Weights of a small transformer language model.
Size: 12 layers, width 160, 4.17M parameters.
Architecture: LayerNorm before each block, learned positions, biases, tied embeddings.
MLP neurons of a small language model. Each row is named by its layer, matrix (gate and up: input weights) and neuron, and shows model dimensions 0-127. Each number is 128 + 32 x the weight over its row's rms, rounded and kept within 0 to 255. Numbers have three digits each. A neuron's up and down rows have the sign that makes its largest values positive.
Before each neuron's rows, "fires on" lists the tokens most often at its 100 highest values on Wikipedia text that the model never trained on. A number after a token or word is its count.

fires on: "il" 97
L5.gate382:118117132126119185172161088132164119067130096125118162176118110150076147125159184103157129155081101099085118093100204147137122117113150072157184097132162129115099170114098157134136152115176106082122116058121078077209181110140082132132172106132110145153148107161149135173153164097120144122144141075152113150135152183149065089140113087104119148158053145127056128140142142175111174131115
L5.up382:137133127136087146151150157198194106152103168143039116136159108104133155136099056134034151086094151095076115098120130120104175186106160121117116137143144081096127068123203120141130159147141111122144127173121076154179145121150144059167136162088154142126090114161141122100116137112015157151153158097172153164078195119107130138135205108125105147136130085113197161163126129133136133157154

fires on: " re" 53, "ain" 19, " was" 9
L5.gate172:121112185065111096145101129095111172146165093071107123129108062131103157092157087112103152146118195108130153137176167084127123152179124164072125095130127108158102138104165109099055160138163175084101125128058090137155066097088132094155132130126125102141119161137125153108134180177159133131094170137121082148139115160179191126170148125139169139065126159085049180088155127170121138073150
L5.up172:153176088133074152139088082149161111154083078093147146133119114112162137190102114054132157146179105116136114150083160137155174096184162105135095143157121094140113137151162169155148093106138128091084160192162095102132184108131133112092165144095132205103174163090028140114173076138119120164112141097124158099161103131112148093087075119086163158161140125093137137164072127115105168142120

fires on: "ag" 14, "ed" 10, " B" 8, "ated" 7, "op" 7, " a" 7
L9.gate445:095175136156122097098103128074175127081148183095075070121105096138155186109142146140150115112129171195082121143117169113135076130040143068132152146094089123149117172135104124145115135109177185089103109185146085108138113137141112124089095136139094171179152051186096151142143132103127094121110208092121156073056160144125140105179133143088142128141115143168109184076134118115159113084154
L9.up445:135121100112153083061089126068161110185125089107141154091114178130137097133092208097133052100125128123114199137169153111139141110143107119145167182148175105115140100134155087115203133118168159119109159124159152084144173102106147141093144187130135107138120183116139123086120100135124145136147104168132161043105041098100170115141092106146169126121093123111124136113119222158157153109141

fires on: " un" 66, " Un" 28, " pol" 6
L2.gate138:115114120130125066112178176148135118131107174068130174147148167186092114120098144154050078094091121114150192119140055220132183125104166139135125098154114133108083102113148097161074107172139103127099086104109082094166110128207105126157083100181169166176116138116131115122145156123140093112162116148138096096091100101082178126160131120070085160113132180188142142140129152163134172154130
L2.up138:245129069092113080135170156145150108123137105080116134126145102100104141162094135150110154103078209104165192132175071106187157145098157135101188119148125103085103125106154125136108116126120114110129110094125116128176139126116168095116123082174124186159157143127159098115114097147100149112151133143078060134130128066122142194175154142077061115147122120110130134078116129139166130142152

fires on: " was" 56, " c" 7, "ime" 5, ")" 4, "re" 4
L5.gate38:154082074161168162107080099120155134098104183170125078145174119171128160076124164103075075090154109159126182171155102140052109144153143099148135169151098135103124117154036126126126138133165094135100136152101129130151093146121139135110061118130193163177120175168079131132160141144165136135054089080137164104149088164121114049148107120109154198066108090076090134118169127097161112119173
L5.up38:168065112115160059163109122106126152118136159097193142128187127115098122128130158116128124152066177146078158137147136120124067105142179060173120146092113083124101128160074025144193093149140157197140111126072123120164138129076165104143075130165114180088141146142123108141099098155122112074115109135121216080118113161159074119139114075118164148122099097155134104140127178146112120154166

fires on: "ag" 100
L2.gate95:154104150102128055105109160096176136137156131139092086120130154139145126100102172155130129068129131187091169113145160097174145156174091102054147168142128094117080090228193115163102104147122177137090106131132111114159093139122151121124098164098110148115161118209131092102111135125135117146140149130138122069106149116146107094097117132058161103136084135117138041069099121123178144163104
L2.up95:121079120122192116073130132062100147063166085128124110175135133164139124108106126141118102089122116132163147130118135171117162146149202130079169113115141099131052092202143134156115100228100128140115142123137104112091139142078115128117164170107147210098180207156165129098117136090129123106186208087127141075123162110138104086133106121147165130142104189173136102079117162141130135108135

fires on: "outh" 33, "ound" 13, "ampions" 11, "our" 6, "ime" 5
L5.gate13:075130102138157135160127127149163072100109129146145131150211112090152130165074169106110106133122114137114160125134102141200139150179166150091122096135105050146140115113080143112097160143137099181143170119163146145108147131136101164118087166063088158227087169144137123130123185108146110166060099132212100115100096124115133161152075127157122076140116135098183090154145160127171157141145
L5.up13:121151138159135068119118103103153148142214078107140141142144074100159122112131130122110140106160123070099171105131128128126121115146136182102118133133119093185115136191112050098155166127084101096129124134081152153080085119133162148118123066175125210138167194184136099128104182143157150125114070134156124149128133148096162140145122094120083123089116123182115134126089231091148111100072

fires on: "ow" 23, "ort" 18, "ell" 16, "ill" 12, "ot" 10, "ear" 8
L5.gate413:125184055203092131162147113133137112162188147130129107119168110093170194081151139116149125117102112076102116117129104198140167144169186084160079157119127169106144129109121099092122205119124141079147135097164076112109102179094083136158099081130066164119096091081105116134103160155194162140144124168157125148130134118091135166176122058088104117133067152113191122146109085136108192154103
L5.up413:138115113098088118165174126144112110107131152135094121105108139093173159136116131101137088174161137170108143158148130169086160085135182090167162113094122168106145116100173124167169092077149108111161107117093142162120168119154124201091164129149096151121121045070112191146172090119139118030159140165117141171078112100114150128143096082086159108107133166155207067126089098093129099132095

fires on: " is" 99
L5.gate37:155130120130098131122123123125144070148090185103168148173159177063141157173173118099097112165123140174084141140095150128146101143132114154086162146155109101100166132152091111091116094135142135138110165098101113148087096123092151133090146150149100186180121090169131087184140136111127083168149156156152140140090154107155067163105089140133186162112129132090153138102220162136046154122122
L5.up37:150111149103106108167102154134107150098083188121144125157124169114130092132133089053133148138121079114096106159160171138095151094195080124121164137155164123109198143128110115199143055104159173121151175082135055150085128124099125108148065135163126141171110072140153098169182133131144113112171119096089109110210136134113080103159089141116179171102131141086156118119116106085074176141162

fires on: " res" 55, " des" 45
L2.gate445:086083119078138112090093088125104133175143089136108150154153134142113093177124148167071121081151155092119118117116125114141193160167138112127172119104119061151170088143179089150113119166116138183143109104100089112105157133145060141162098147208180177086148135077122102146184165184123146104149105164110116094091130117072122146142080126134158118127142107203118119137066131134169133125165
L2.up445:165126128159085142133165174055117187147215056160147123155159158158117108089159119088135141122069155044140109138151142122130143142133102172090068124098162100103080095136116106095146139071170127099128147101179118152138112133132124121134095130169119144149164112139164185138088128069101149104124122072139140187131115132117164171151144142080124089142103119114093146115181159132087141173105

fires on: " Col" 16, " Al" 12, "l" 11, "h" 10, "ans" 9, " Aust" 8
L9.gate78:079141116131130148090163144158115103129147071083116082151132086077077167148109089088123139122156124138114102191079169179132134153145099075197140116141151103195125101131155118187146156143167099095107147130089172124215155098171137119098113143108108081119124078164167112111112131133129143098148075073124056171127130113138106103167066174144141153140180064165158110129130120129146134150109
L9.up78:151160171105168110122151106124143152164054187124112130146116127145147142131122096093151117129144127078146114116160094155188181082075121072131103182103172134166106116139154153120141151165109119130115159124092155111141101143156139181137110081134135088145203143114100173129093058057065116158116131170122018101165165101132146088099100147155138172074175099151062151083142128104099148123163

fires on: " un" 86, " Un" 13
L2.gate238:135087136139153100098144115126059123165098169076137169138152162109125095118139137107085095179120133148088158148209093150130157093163148127132159154154110079078129113117121133149134112157167076094086139082087085119122057156128119136140103111167149150163123137159104113097161072141089176178154131161147130133116143062111139156180178186088141156172115109103149089058121154117092141172059
L2.up238:126133170138095128138104147165132092123100120106167155100140143136048151111124146103106077136089163118161099119180105098107131112083151104125133122126127104130167157089107158123179105186138129112108149116097108111166130136139106176134152148159145133102127168121097122141150126152167152114215117166111126108112191104175143075199167140103151135133108041126135120108139123137096206158069

fires on: " un" 23, "un" 9, "ib" 8, "ab" 5, "qu" 5, " le" 5
L9.gate122:130095128166065153157141095091111110159160085161105117111155157093117162084107139122112138134096096150111171086194161158167123096142073162066184128163154109120145121113165125143190119192194096092144156079120126074142096117123152114173129155149089159134123106160119166123127084122121140136126103109145165077146133090186099137137145143149124200136114113143161119073090150172074184179148
L9.up122:128150116180088163070089146142143121153177102152096163148153149080111134139116117100093168129078153103131124113162149181181140148071145152127100164099120106137108143189148111112152153164109074117083107176121132062185129163181159092134137125147204146133109104078052061107091141132092157147175151089111112122119127170107120148144102101090108126158148195088142107198130116167096122133098

fires on: "ag" 70, " b" 20
L9.gate352:115107139097154079115092142099182196153161161114067130112168092093096115120079132156081118124137147148091134100168149091151153160135144095118107137135198083072135111162134151103133136104122103143105159118135056131108108185154137124091136091186126146132176152116085091126093119095149114188111123038142164113128123173200138133143135145067135148165175216125139106142061100155135133177063
L9.up352:151136090173133105122108045154124098168153076113061175145101134097125154093151177148113128080137122105077164131064142127191148134121117098128182122184144172073129135141091132214156168146108136133136163145127030103185218092154146107139099132123134149088109170111138109115097141168122112114143138120148115058166136116123095145062083175116133151143095119148161125125181159148123160184184

fires on: "iv" 22, "n" 16, "t" 9, "p" 8, " of" 6, "gr" 6
L5.gate365:150142172161128166146106141115164142125102112133154119137112197131144126121119138079130180113087132081168130153079130150113078133068099144079114122080121153136070158137123197124131128115114155126184077123096091082063118140053086128158097174169233090179117104116137150120076077148179149162154212107110133118142106089147096116123105148150121143150058132133112155152140152170138114154141
L5.up365:099135079131130158108134132122123106129106136129079111117128169194120163138153100101116152138075074139148123088126080150063074222143104074095138155046128147087130153140167164074075099191111108106129128126121141085097134118080147144170129102112168139099129153132154115140136139091093131124152103162136226120077083098114150118120210110175088115167138123122143201095148131119191214111111

fires on: " S" 71, " s" 24
L5.gate401:160193112102216198108124108095111159092136088177078102182144171129153091085115149130081070117077217114165110110127136150075135109144129129134123115139115126142135139117191110161095148129169137127122149105107093121139124183106178119094089143172089170160160175103160085103115130119162113149097136096143115118109130158099197083166113086107154094120148090070070160170143060150201156164190
L5.up401:096164118121157164112119132121168152117086136143114114170128127118172110124183150146072068094171155090117120132110072100100081129176146177156111105115107119129160144123160145147068166117138129094133164093097087185089094133105030135098167105116145099088066133198120179141127122125093161099174101155143108198154075163160135130160127138113189090084167147119118089093131070116159101124181

fires on: " ro" 25, "ro" 15, "eb" 9, "n" 9, "r" 5
L9.gate59:126111082166102119082170174177122107164098190115136086131167131165171103069146145104142103038148154122161134136120134118189098098078103117119122105093119115084138084192129142159075125158151108138108129218120081149193136204140178133122062092118104083148149086108142088119117104106178131141075112186127095144168153144132114128131159080132148121148133168097132116126200177094131077155150
L9.up59:114087138118103092100169039091145156175180121110068082162131156077125112135132144121098195132124131127156141145128122145147089106107143130123117096112142128071102124166125136106177160185128081146142104118157147100171156147140122144169141141119097102190156110130146092113150150136212125161138135157115109143129128185153132164143089089137117076153083102061079151145089173118112098164135

fires on: " He" 35, " un" 29, " Un" 28, " She" 8
L2.gate177:124070087102064079109151122161073124127110083134131062128118102145076079139131098160096136112091170147122169164118108146094144130096166090119116072138111118144120114123131145119184087172169099152112166097118099109090112147121099133175089129167177174167114184137195097165130029147129148102190143156130145094100136074156187195157192099096124130119088194140186159084124106127152108132155
L2.up177:120076160162162076082130136113171111152130124119058105162135146167089112126178154138094056137055181135102144168076122210104135123095180158093185102101146097120110126109064165162143189124082093130132152128124149166147112107088116140138082107135099138182127131116113090159098080129164154168191149205126149131164138105103139133167134090103127139134109084136229152104166135115147147106175

fires on: "et" 93
L5.gate370:108063069117117128136187133196142123121107186125119146148166113101095117165143149139095178115133136146125154128157099125215121136191134154118105145108101153137151132128070092094137190109127162108083178078136074138145174124121165132085075115122144163149138165092100077138110147086123148151075120149164157127143127136089132123124105127105232116092106184088108078111125103062152169107141
L5.up370:158073122106142104138151114102145117092094140123083120135130129122204110200092142167115153076152102137107141152134065182128107151141107128140138172146102160168132194148131136133036134139140107142090090091122023158101145120116136103106104118125149200160131131134155076090096186100126178160159145105168129115171177150089167122106102163107130172150140205074130153042163103152139150131084

fires on: " res" 45, " c" 14, " pe" 9, " ro" 8, " k" 6, " ar" 5
L2.gate182:120082124087119097129130109061121168156099113163127138138107158180130087152158078130141169058138142096148151159124086148051172104164153139092099114091136019137147120127112113092122139100161148137091135100181114105164110119146101158164058130158082121164162198156134119142130146064119073074132138190144167155107134164088159130170119144151140091146092153213152154164114145152122151190089
L2.up182:128111159121099173154105119137187126177128172075194101164139139101117088149135130107150181055126104131181112236145130071118140150077125179079123069106070074129156139074068152133100143136145109147143109150125111147133138119119113148140147149147083152118118135135120154124111091174075143102039125167149141119139176140105105090137090120194070081130125151174133162092114139132156114097091

fires on: " rel" 37, " man" 22, " ind" 20, " 19" 11, " all" 8
L2.gate35:112180119097212151096116128161125104116142087120125132079062173147132111120111142085086138148114142159098146171164114184175153108139195112145102128169168154171127123177143129100150125105132130088117058157130141142090175165080167145140081203132129110090110152185136108162093176113116113109138175089151148131102092155151146138140165030104113133106147074129146140137137109087106168133151
L2.up35:127169138056200156081099145168132080125100107152144162094067181184107109110113171153079136112121126143115126154122124197170135092152186147156119135165160135184084160205119104089136117130147123119088066153121138133108196118088157133142100205171146147101118170191148126173121162109122116117165146119138127111101120153143138106148173045084107104103150072122131160127092119106076165151157

fires on: "reat" 25, "ward" 22, "i" 21, " cons" 10
L4.gate427:150096152069157105124152114052149148135153136102132111145156138105059095093127155073090119122127122117166108183149140165127107115141122167149106166205166109154104149075078092128118109117152119062110138126138155119132162112092154132138135134115162105100140137088149108135154130105125119161087099162133205152101131131165116120135130177163156122107081054140146074112118133106131199158061
L4.up427:129182161080193146119183073139158133083162159155134157119153131128109095108124095105109115149174127147161085122106085156096186152124140133157099117189161094158113189074153052105099103125131143113135057120097063126080140102087117115096127124122132094137094143122193123155172167112152138141107131194186157119074188104203113143153151158139099103084097145136117185077124175143141152199111

fires on: " cons" 44, " ind" 33, " rel" 20
L2.gate255:089090162054124145129119114183140145077132114079097098087099104137100100175140133106135087098106163164110108100153103178131133151214165105136092133161135082173111146166085097139170037129089104100090127137093135122073171144128140189085130165113132106137142150127143130149136106137080100114145144101147166140151135089149148184135161107091106075183183126123146046141108136107117153156150
L2.up255:064102096100161127058127132171071107122099103150128106128123128136146084127121075134123105113097104141108065099165140113095187101156142115169099116168106153184157122105126100167122103116140089113146139131099075188091162122107137138216119148110148136165127117148174100165176121110126099170174141120180184147073123151141120142127128139069125098172207158112123179067089164054145090107090

fires on: " c" 50, "ent" 13, "et" 6, ":" 5, "un" 4
L9.gate37:124129123128157089127143110147059165177132117122123100103073089109098132154056131168123134116082091185185186135146138069128162160164084115086157157139172123087103122155075161157133155084133133085135127121123138037175130122163119151112111169118159165126089078169075163100083161083118126161099103163141179150121161119110160079148169169099160092126110148145117093111111142161066103124140
L9.up37:101101097110176161189171161129127085107145149120122143108153121136119124194115147125143134072178074141156131108161072097152076149082150135080117228091118063117104184121171118108098104140147074123045163079112132126182122113101102163153092112111123114191096109125159115103116211134062101096107111142122151139092154142167133140151153163147086153148132094075126116117125156093156156122094

fires on: " ro" 41, "ro" 31, "ail" 7, "ut" 4
L9.gate9:047097118072130122117136185075129172124158159174155115125097120073125142163111130083177134106097125118143163093098098127177111108124114084184137070115154169061156128139083118162104132116131119121159144109117133114152122171147122164129111145130137065085126128141150090122200096166120127056096124129123096139139124181132207127120164080108151071170134177130096126145140162102107114155173
L9.up9:111184127141099137155171111112153181166115113094114119151138128153120145163162127047140166196119099167147115117075155092167137135156137056103139066129123190148106092168108134127147124090077155143153146132116124106171143082131064107174105083067094149107165097080136135082195110126130170148118131159066134139123061171164133100121171144087098076120178140130127180148162129129171151083068

fires on: " bec" 44, "ec" 29, " acc" 18, " cons" 4, "enn" 4
L2.gate293:061074185145089135138081155118095069128135092126131114135124159096132172101159108069070096131100096141122067137142179123120169141213132141074147156134105189091163151164114104155110080128088081145117139121062114170165163117155143147184097165130146094123175162123185125096123050129107117121125139162138171153149125119083119145123131130123146079107163138082114150110081123043127099122126
L2.up293:123094155122137135135173137110119082142090088091111193107170123152127180158106162096174077116140075116120084153156191117113167089110099085118167138121145106147192104168162099142102179113160141187128183096071148118103124110106126139169085072135134155123123155157145074074086092129139067068129090091124165136135148115124119089171127155158201091137151136122120144123107150054159059156135

fires on: "," 44, "." 9, "ough" 6, "ced" 5, "ts" 4
L4.gate96:168100069099133127107097117103122125069113077115091136074151120114133110111170181169114138152154093122113119097104112164093153149159169108141097146161130133118138145108179037144168133111162072121107100082141129127158140104201123085189195086132100138081144157130099137126052154188098160087160156119113151153151104116093167087153150071147143102092181097141140087094096189129069102105150
L4.up96:082169117124098115130166115103110134149144083082162025122132141106082147078139127131136108119157115145168197109143080131152092128104164109172097159148154128102101169102120170160177108136107140136064194113123129129131101108129130139122173169097129092115115178173084119146125130152140114168197161120128126144152011141123078138130131128147142122122110142127130131165076170157098112088129

fires on: "ort" 90, " or" 5
L2.gate75:090124096136119123174150149156139128177102175088118095115135128157195103147101146080102172110110198115095115129182103173047143127130127162151141105014113177181118126171179127118104145139175144113123084144116104139098082154132146152131101118202142147095123169099091111078116133117087159110141086115134097188132146142169143161135113128057125104091130176126139172112134142143168089150098
L2.up75:124145140153137131165155165151180120176128150094131087099119120143156118135078135082105195131119131125124103117152129147037133089074099181126154083083189149150125118145153123166089157101188122169156089139111096098080083167142136131127160155160123121122099091060135152069165113122136096105160095106110079245093163134149147127161137127164067125127099144140149158121128168093102086134137

fires on: " cont" 37, " was" 16, " dis" 11, "ep" 11, "ist" 9, " att" 8
L4.gate158:089061107149137222189108160162122112144192124126125155152160191129124133115094143134130191087105129113104172134133182125090088144124128120131062185160140096164117136159111151130043121114170162065183122146063138049198118125145123143154055126126122117142113174141142107139147158163147118136109110145081113088154108113146097125126125194137143178127164141080090177096138128140110106080157
L4.up158:165103080039159064145138163160099074112137125122128139153160131141084101194095148148126155100168119147154174126114177151146096124160091176120092184104141165170139140168123130169094124121171118059136102153095107071115119142128117138173100150079101132123111089109104152096116109167136127146055209092119166148151102162141114153119137121103146081129146111077157183116079176147176128043137

fires on: " l" 89, "el" 5
L9.gate383:098117105147165138174098135148125100027109120106101157131124131202124130147145118081122046120154091171126187150164132121177139162111124176176132075077131123160125114131086123107046117108198111141155188092072122178121127183114155134100137101113181092124127111120128113143110092151096194139111143129157072120127110098092147181156086161111179148142181138148144128157162133092085121156178
L9.up383:163121180095111225192141074129132119120117093172122168096102054193118109154111165156120096126078147125131159141178103128078152125117102143148107085122079092168101138153094159108169134075200122087184072057166120095146083124157154147139168111178105150232122147112131103133163115163127121142129137173149121110139121156112097112096135125091121128155099215104064150086129142135145134176123

fires on: " on" 91, " –" 5, " On" 4
L5.gate360:088116074155083118184124136177126137082126141180067100130101155145122170128144122096085080138112089128120181152153091088115134107123153122133163156103072133134139141145104122122106164165185130155151083144167128139180130156133105089137053120090127139164161088038144131130134125153119119136173145125093107114110104006154136117147145106082102111170143162126118074091141169130141145132171
L5.up360:128091134101140099164119188146149175126045159145103124160102124160132136112112106155072097120117138141122178125130116081122168168101175176098150092092058125152136162116105121120162115183120204106144121137179127107154143160137153119176100081132111096155106157081134059120168093108203151167164143136088138110116075116146125136057101130090143116210074117141128109104168135176186071149148

fires on: " |" 52, ":" 7, "," 6, "–" 4, " –" 4
L7.gate428:152103114124173137109116112103136144091122187129095167171079101163135159077191120097096161131153134220070150137086076092192125122198159168166088127120091139115115147128056177126200166185152084151092100149146142140118146106146155146142124148150112116096104109111100125072147105090149180147128103166076161117146146089121143123134114086171170066120114127143107118158117208067132162085185
L7.up428:051109095136051117207155045170144166194171108091085135129095139159134103122144116160191139097062113185186141074131150187120189110159141092160136163087161111152165126133128184112119128117097135128149200134143109101141099165136132126084118110133193070165128133161097101158151107171135065114128107130117133141170177109120142133129128118160109119155125100086106120152119083121083120106146

fires on: " K" 57, " s" 17, " p" 15, " S" 10
L9.gate229:156126193106102184135111098104136194131128161163159115120091161131182105139146150122180126161134133170105070124119098081092041133109107108116084119110111128152130138127143179125115161153173081126154105137119107129070146128107159137109085137137163104107072096069149155125172101137150101135083151130084135101150163144077159156134105179144175066122113100074076137127120093099111178174166
L9.up229:059175132095156183074128129117093178129158088117178102154183101111109130172180160109129089144108174180134135141140099099103125137143136150109153075131099170126092078116112115198090178068163100152128113106174130175038142170117109138119113155177171132164086168100086136175169135141136120112165098131153100110115109050099154079157137099123137083137129078095109153132141141164082145109147

fires on: " the" 39, " of" 31, " in" 24
L4.gate281:066155128134134105079120080084163112107107169131153091140080187115124155160067097129101213163152165112142126130106142158128116153161161154169130088144146152129072134141102097136112121111154170122061107093088123109116148164143173127102055162074157156148121151153128139079124126105170195148140109108099093070182171125141112130155140075107066193133096157109160075104131128130160111128100
L4.up281:151151152133121156172203142191171103121147145103113163159085139133146150104164115148114154051126083190141111114116169094115143229083178137133142137084099104077071158098148133144107117113163093130127124106162108156128198140131160136110161147112133127105047162109154123177167181122113090143149074119102144129140117136125153155028129091121105105144165132192110171034132096102126116142042

fires on: " or" 30, "e" 16, " des" 13, "se" 10, " pl" 9, "ib" 4
L4.gate221:156070160096124104120092158163107100126172152093118113153079123133144080129102084161171070100119132116102160111147109138107138162111146124145170128113023139115120148115148160109193087141092052194103104138122143084146143047153154112101118133196174155072135113104117131137118107103058163175090126174129154149136162082143131116118084121113177120093122098140104182157101155095109106082197
L4.up221:117112149121148097101138161158113155164201058086105150132092170179147105110115142086130147167146145087161124108162163137102122122103150133150140104153090101104088150162188152069099120126082112161138112163109116058089158090208106107090122118201135139069108133083181140148111118144139157094155093153095104103088128172148123060193117142105131126128081134160105094165144173116143142130182

fires on: "ist" 28, " act" 16, "is" 14, " ind" 10, "-" 7, "em" 5
L7.gate423:151126075102165178127111111123106103064122146197152091119159169135138132111149108113151104149136114141121115132180097255156148122183111139119154169092129126116120155139163150090123093163173121126111128141136117157126130136098165141070141118148121149122140071112110075217185137087146103104071080097131146118100114153136109155148150128077091105084096110106134151090122119086183117116159
L7.up423:085076068123148135114136125185108061127094135137141146094115186096157146090186132085113111158077129129182067169170157160171169125174099144100121174121147116189093156109145112111123130106141125072129094167088112112157157124154130143162108150060139158096094094167128104192172110075093094118113140113079125179104155121116118145161139145183105150117088101104111115096078142176114158165104

fires on: "en" 42, " to" 38, " by" 10, " of" 8
L4.gate29:152110163149152120178153114096134072117082113163038169133152135172115115172101133174132142127124151121127116087104066112088173143168138141146134152106176213124079166131119136104152121106095114104132147175073113087121112098150098175110136135131094132126097134117180095149113077128102164093102135110157104066179166083115118198117117085138080180123125139074102150133113082200118205116121
L4.up29:099115133123158137116088086102171106164086126118089140137058088166151128136102203093128151148119181171189158097155171124105161144048127138114121172043121113106063129121147146102130123125170107073115137086146147145181143136070108174088130130133135158123045195167071086128121119091122110109098151139143136101104106166183130175104107131145107208142149190118106123117141122106144141088133

fires on: " res" 61, "es" 30, "res" 6
L9.gate250:107095149099173167156157118097100098168125131108147170185110137130075091142169152054079079173105128091127086169139146134155148122152093134150133150114092109133127108186118139080140110117149110193111138078107099149192167119121050154110163087205140053148097137099186135142108113135111112082180078125122084130184146148110108125156121135152142085131154189131134143122141115076144130139147
L9.up250:111150129067217165110124143099095091177152132100129130160140143118146110092132116097125098122128139106091085120152166089102142156201065116120111167154111077164119131126116119086130138089160136150090192112125101136175144125070122166124185081166066138189187142171115120155108138171091131094124137121208135109120085093150181132101122121131162096134135102127113120136170126161137138154192

fires on: "rough" 21, " with" 21, "uring" 12, " on" 10, " after" 9, " during" 8
L7.gate108:108086084191122100040137140126081130101114126187145176072100178067135168108177150112097124098120103075142109128172077133133087164156141111114148216076146081108165145142129188187129190176100138129111141144179119113148149106096151121113139115101135126125101091141091082090182147093158101136155133070115073159135154106166155168147069135129131099138135155188188144109175089177138110101127
L7.up108:146103118124085144153159149135143104160133156191142130130080129187114085137121123166130169094082131106141127121171131079118162173164075087180141130156089094043197104089118100119095134148120203126179141181223092125131140141127102101139126122128137176124137132078022092181143081107127138150151131110093116153139096161111093119135063090114170122154105072141091124117111143117125127093065

fires on: "." 79, " It" 13, " it" 4
L4.gate119:173115074085084123119099066145183094101140124095079118136081110110147100099203090088145109045157146125133105104157110174100131135168104117143144144158078120104147123151116109091158091090158160176125147150124120141138149151158185156130153157113155138160156139084109122083088075152131146122130133085131160217193146081145126112150112103171064104127137164179120138149108138112181151107125
L4.up119:099107147134146161119154096115111139102115098111124079130119184101129147158137138045138076165169135162094141145128140147179157077126196221048175152059082171122165128106149153102124112151086104071100146120130118154176125108148149133096168113145151129077107125173111162201104151193092117080145125124117114159137093129158124121167118088067088118157107104147149120171121190181114083125148

fires on: " |" 98
L2.gate114:092095088146179109136116091106073144159135100170067123113071147155195088089146146165100105101083146105131177109108109149203129097158190113143105129106143092134161144174086133066143112126179073105090101078152067134144128119157156141153059118132087121135114142117119078120133152116142122091129145144123108186160156078103105157091144106133145101112134139161127130149070137113094172130170
L2.up114:059110053160128097121160108123093087120151104153076158157085131157141101059155086137082070142060110102135175091123115152144169087161139108130146091098136086118146112202106138071138171140180150108104178037117090141132130130113128130162104076126090138088156124144113090164162158081151109141120170164162135178125161103098161125141130143095141098172159157128085082136110185157112184130142

fires on: "res" 55, " res" 45
L4.gate431:160085129133166085137113116104070129194181051106085125149145158162111079095202153130074113119093113108117167139174195140142115149159104141086128120111128068109166114163097159114156130184145062161155110060127107107104153108085144138138109144190156111101103122116096144127158171176106130127117110070166088170131115116063165148146124123106150050103165127172153209135127146138191081133097
L4.up431:146140178151182098151135125130076174151168075080166129189105126170077088138164159127070098104097079087120063136150204151132156157124080165054102116090053059134161085130145147132151086105128108179149162130139143120137125087106086128141153152184102098192079096123131146152119146168102122075113187153178117113127109084138119149109094137114159125098173141150143174167145143117168134163139

fires on: "ed" 27, "es" 22, " res" 15, "ist" 7, "e" 7, "ib" 6
L4.gate59:194079147140174118164115160064123090151178112120120134179144153189142120136097159130079170100077097073152137154106132157114156171164079128141131108107124090146123143145095107108193112155138131061183106146079136111099110120055159114076166144084150124136096109157144158136093137151112162113103117147093150144160157093076149111140072125118146119158084153191062169139093153160111139111199
L4.up59:152092094121134104142093090103110161177128127136134162156072143134097098139111105082134144110142182092096104136119114135177099172112179110135061160080113114098159152167173181079154133128125169130099132105147162096122081134158093124115089075120137097118104132069128130193091090128095109131113153114163161109137117175169088180093109115165126160104127147147129126156164111118186126130159

fires on: " on" 88, " for" 12
L2.gate440:128001140154134092097158126135134098147117098139010130117112127114134170078147129111060095096119136157055073123125058132120152096166132130118106124139105153171161121169139173116139096139125143141160168108132108168128085114122168106174098123123112125145134148107118065129168163125139134149151190162085144132121120062153131167117106140102174171091113118119141160067104158149145172112116
L2.up440:121079175138099160151136096123161147144102159138121167124109087160129151121139084055119102097094077181115128125138109106108099079078168138097133158120081203135128158155085088136080100077105182156139123095168134206161146150124151170093124163143124117147133171100119130103134114165135100118176126155109174186067119098190139147180102113097135134105115173167111100137125161187177164054088

fires on: "ist" 40, "on" 13, "am" 11, "em" 11, "um" 9, "rit" 8
L5.gate234:145102111142114227096162126050142134097090114082143082104149153152137118084170130162107135112171181122127072148178148175139155118111042159115146189102105121139138168089121137111144145144100108145069095178088133163177146105127129145141152155087113111083167138178168079169105238143107130142143112128103125154135110151142101117145088165107123164110086124107115136106152128167099100118137
L5.up234:115108133102120096156144092108160140163113143165069131144105131105194135066125115111157140131131071127164146104140109150136126171057112127151107155090178158079097162166112151144146072100174176063161121107159152171077157116133160111118120079155154132095149133120079136163202100112124101123097116120162172195167101133095128145152123139138156141083098116135144118097050200164144104183162